python train.py --norm_place="pre" --norm_eps=1e-05 --positions="rope" --rope_fraction=0.5 --qk_norm=false --attn_scale=0.125 --init_std_o=0.00418 --init_std_up=0.0167 --optimizer="muon_variant" --lr=0.0109 --lr_head=0.00543 --schedule="wsd" --decay_fraction=0.454 --batch_tokens=131072 --doc_mask=true
MLP neurons of a small language model. Each row is named by its layer, matrix (up: input weights) and neuron, and shows model dimensions 336-527. Each number is 500 + 25 x the weight over its row's rms, rounded and kept within 0 to 999. Numbers have three digits each.
After each neuron's rows, "fires on" lists the tokens most often at its 100 highest values on Wikipedia text that the model never trained on. A number after a token or word is its count.

L3.up2005:511468498505514457507461534509519551535499491522506478487463492512480535514487490501510497484508486484529525468486498500492532456517519513470462504533491485522510528535534544457471501483478536496514522484516514497524492549507463478496439492525469481480484514534520480535512488461503514479490499489486512506513489560506497543459528465494510463484506467517499529513503540578518529496515507478483536485483498535513474491529481466489495508468522515527491517473506445505510458513520491504542521525471481457499512459495503527489428478542479498477544494531506509423510487497490483512
fires on: " on" 37, "ia" 5, "z" 5, ")" 4, "or" 4

L3.up1602:478482504527516485463512537529530488521503516503480513510513481508510507489524499490496533499463476468515501526488494456474489455497472484472518515472491496556472481489474496507501452495490511514445502467529498476503482450497510528532520464486510495455487521538530521503470547451462478546496475475488481505496485542524487488476501549505542488501508475501511535498451522498410519490482543498526488512528480486487470504534520506466502488484482529492514480522499511473514529502496547521486474505511490483494561494527489514523487497499517512516499487451481485525538534486479499509
fires on: "-" 49, " In" 10, " On" 6, "inc" 6, "—" 5

L3.up2362:471519504483519507481497488492476499501493493515518479481486505488562499518531527473466481532470477511488482513501510453488459488509526507482467523492528550464475555512474486544472497490500460477474491486485493520471528534470486530518451495501471506505485521478505520508559492503452522493524500510510510513479503492508474515536491512509480489485465553457498498504496519517479477416473492469494466475514521514513503504454496430444489493501498521493513479471503475452467503503531514516491476486489505518445519513503521522544511470487460498457527431509517475501477504444459467486
fires on: " de" 15, "eth" 8, " over" 8, " By" 7, "ro" 7, " by" 5

L3.up2090:524517496459464471539455504449533499509520488555505531475509518465491507487540507494510519519496498489490446507497544531505484496538463528471483515539469512533472461525477505469520509476501496567535530481470502489519533531475500484494518463518506447520534539462514512534470543470521493467534496512465490487478539488517527492481499478507510540470453482504521547508530498493491485534496508515499497514483578512544521485534535500505457543442454487504463499512515523473566526496502508475466481496486488503513489522492503504479471500521522499505505526502493491485477501521414512487
fires on: " (" 29, " age" 9, " years" 8, " while" 7, "0" 5, " (−" 4

L3.up659:471514498537498473495484484517498456514514484491516489453519527523527479491497469532519495500460497491502460542487473477505483469514486486539531507523477501547469433523497465533533519516493467522483487456484464542493491468478482484523542500523502488501544478505474480530475490533485481509496503522511554501490530492508502516459492485486489442494523518461501498498507523489481502543483511482546473553540548483486491501539474496513467515481504522499479522475472478457501510479536546489474497504565469533526501515510542512530457481484461456506487513540485502497499487472507470530
fires on: " to" 26, "g" 8, "202" 8, " selected" 4, "ec" 4

L3.up862:506520466503489450506550544459492479470490546513487505531509554523472531533500465499470493506511472483500497466513488532477516459482529478509458491502489497493523507510485480494475475495470531473527507533498527512489503522473481532560523492463524503533566545485479522482475474511478486502530550521452491505507495544490492525539490527524581533516517538509472485495523514519485511528576518489515503495539495498475528476558490504505460521503513499486435531483514476506470556465510497487505559490506527476491480477465520494546504498465478503522498519512515512522543493503459507531
fires on: "," 27, "\n" 9, "-" 7, " to" 7, " of" 6

L3.up604:510487501483478516527507520462476531514489548495476485501517489475487493440485488498500516513516486531497506474515532523526499477533503475507516500511513480532505532553504506504533500474464519507493495493531495511498479521493475468487528485487477514483484485474523475502523522474483497480497457483494507504461462472500528524481506559541528481506504564512440481499443526492494509549494474537501467551503488504499476486468504492486516502453537454485476487522474486514502480537500500509515486501526519489488532521520515498516523526486477519451473508503488509517558519491507499486
fires on: "." 22, " Back" 8, " up" 7, " back" 7, "Good" 6

L3.up29:499543525520516504471540534490497478534493497499501502481461451458524512511481478533488512534501498435493529470476539538482521485505510490522467539522485494470499517472502489486475516448498492531509453544506516481493530536476466526493499524519457512452552522462511504505504487494498509515488491470469468480530507534514505496454530473503454545479456508531495488457506509481476516513522459433494510540513467515483545499529511488531485472487478512488523485513497455448497515534521503500471515545510520514454499453481480509512514537482507497502508494541513485490508506502502464479
fires on: " or" 32, " Or" 18, " over" 5, "Or" 4, " as" 4, " on" 4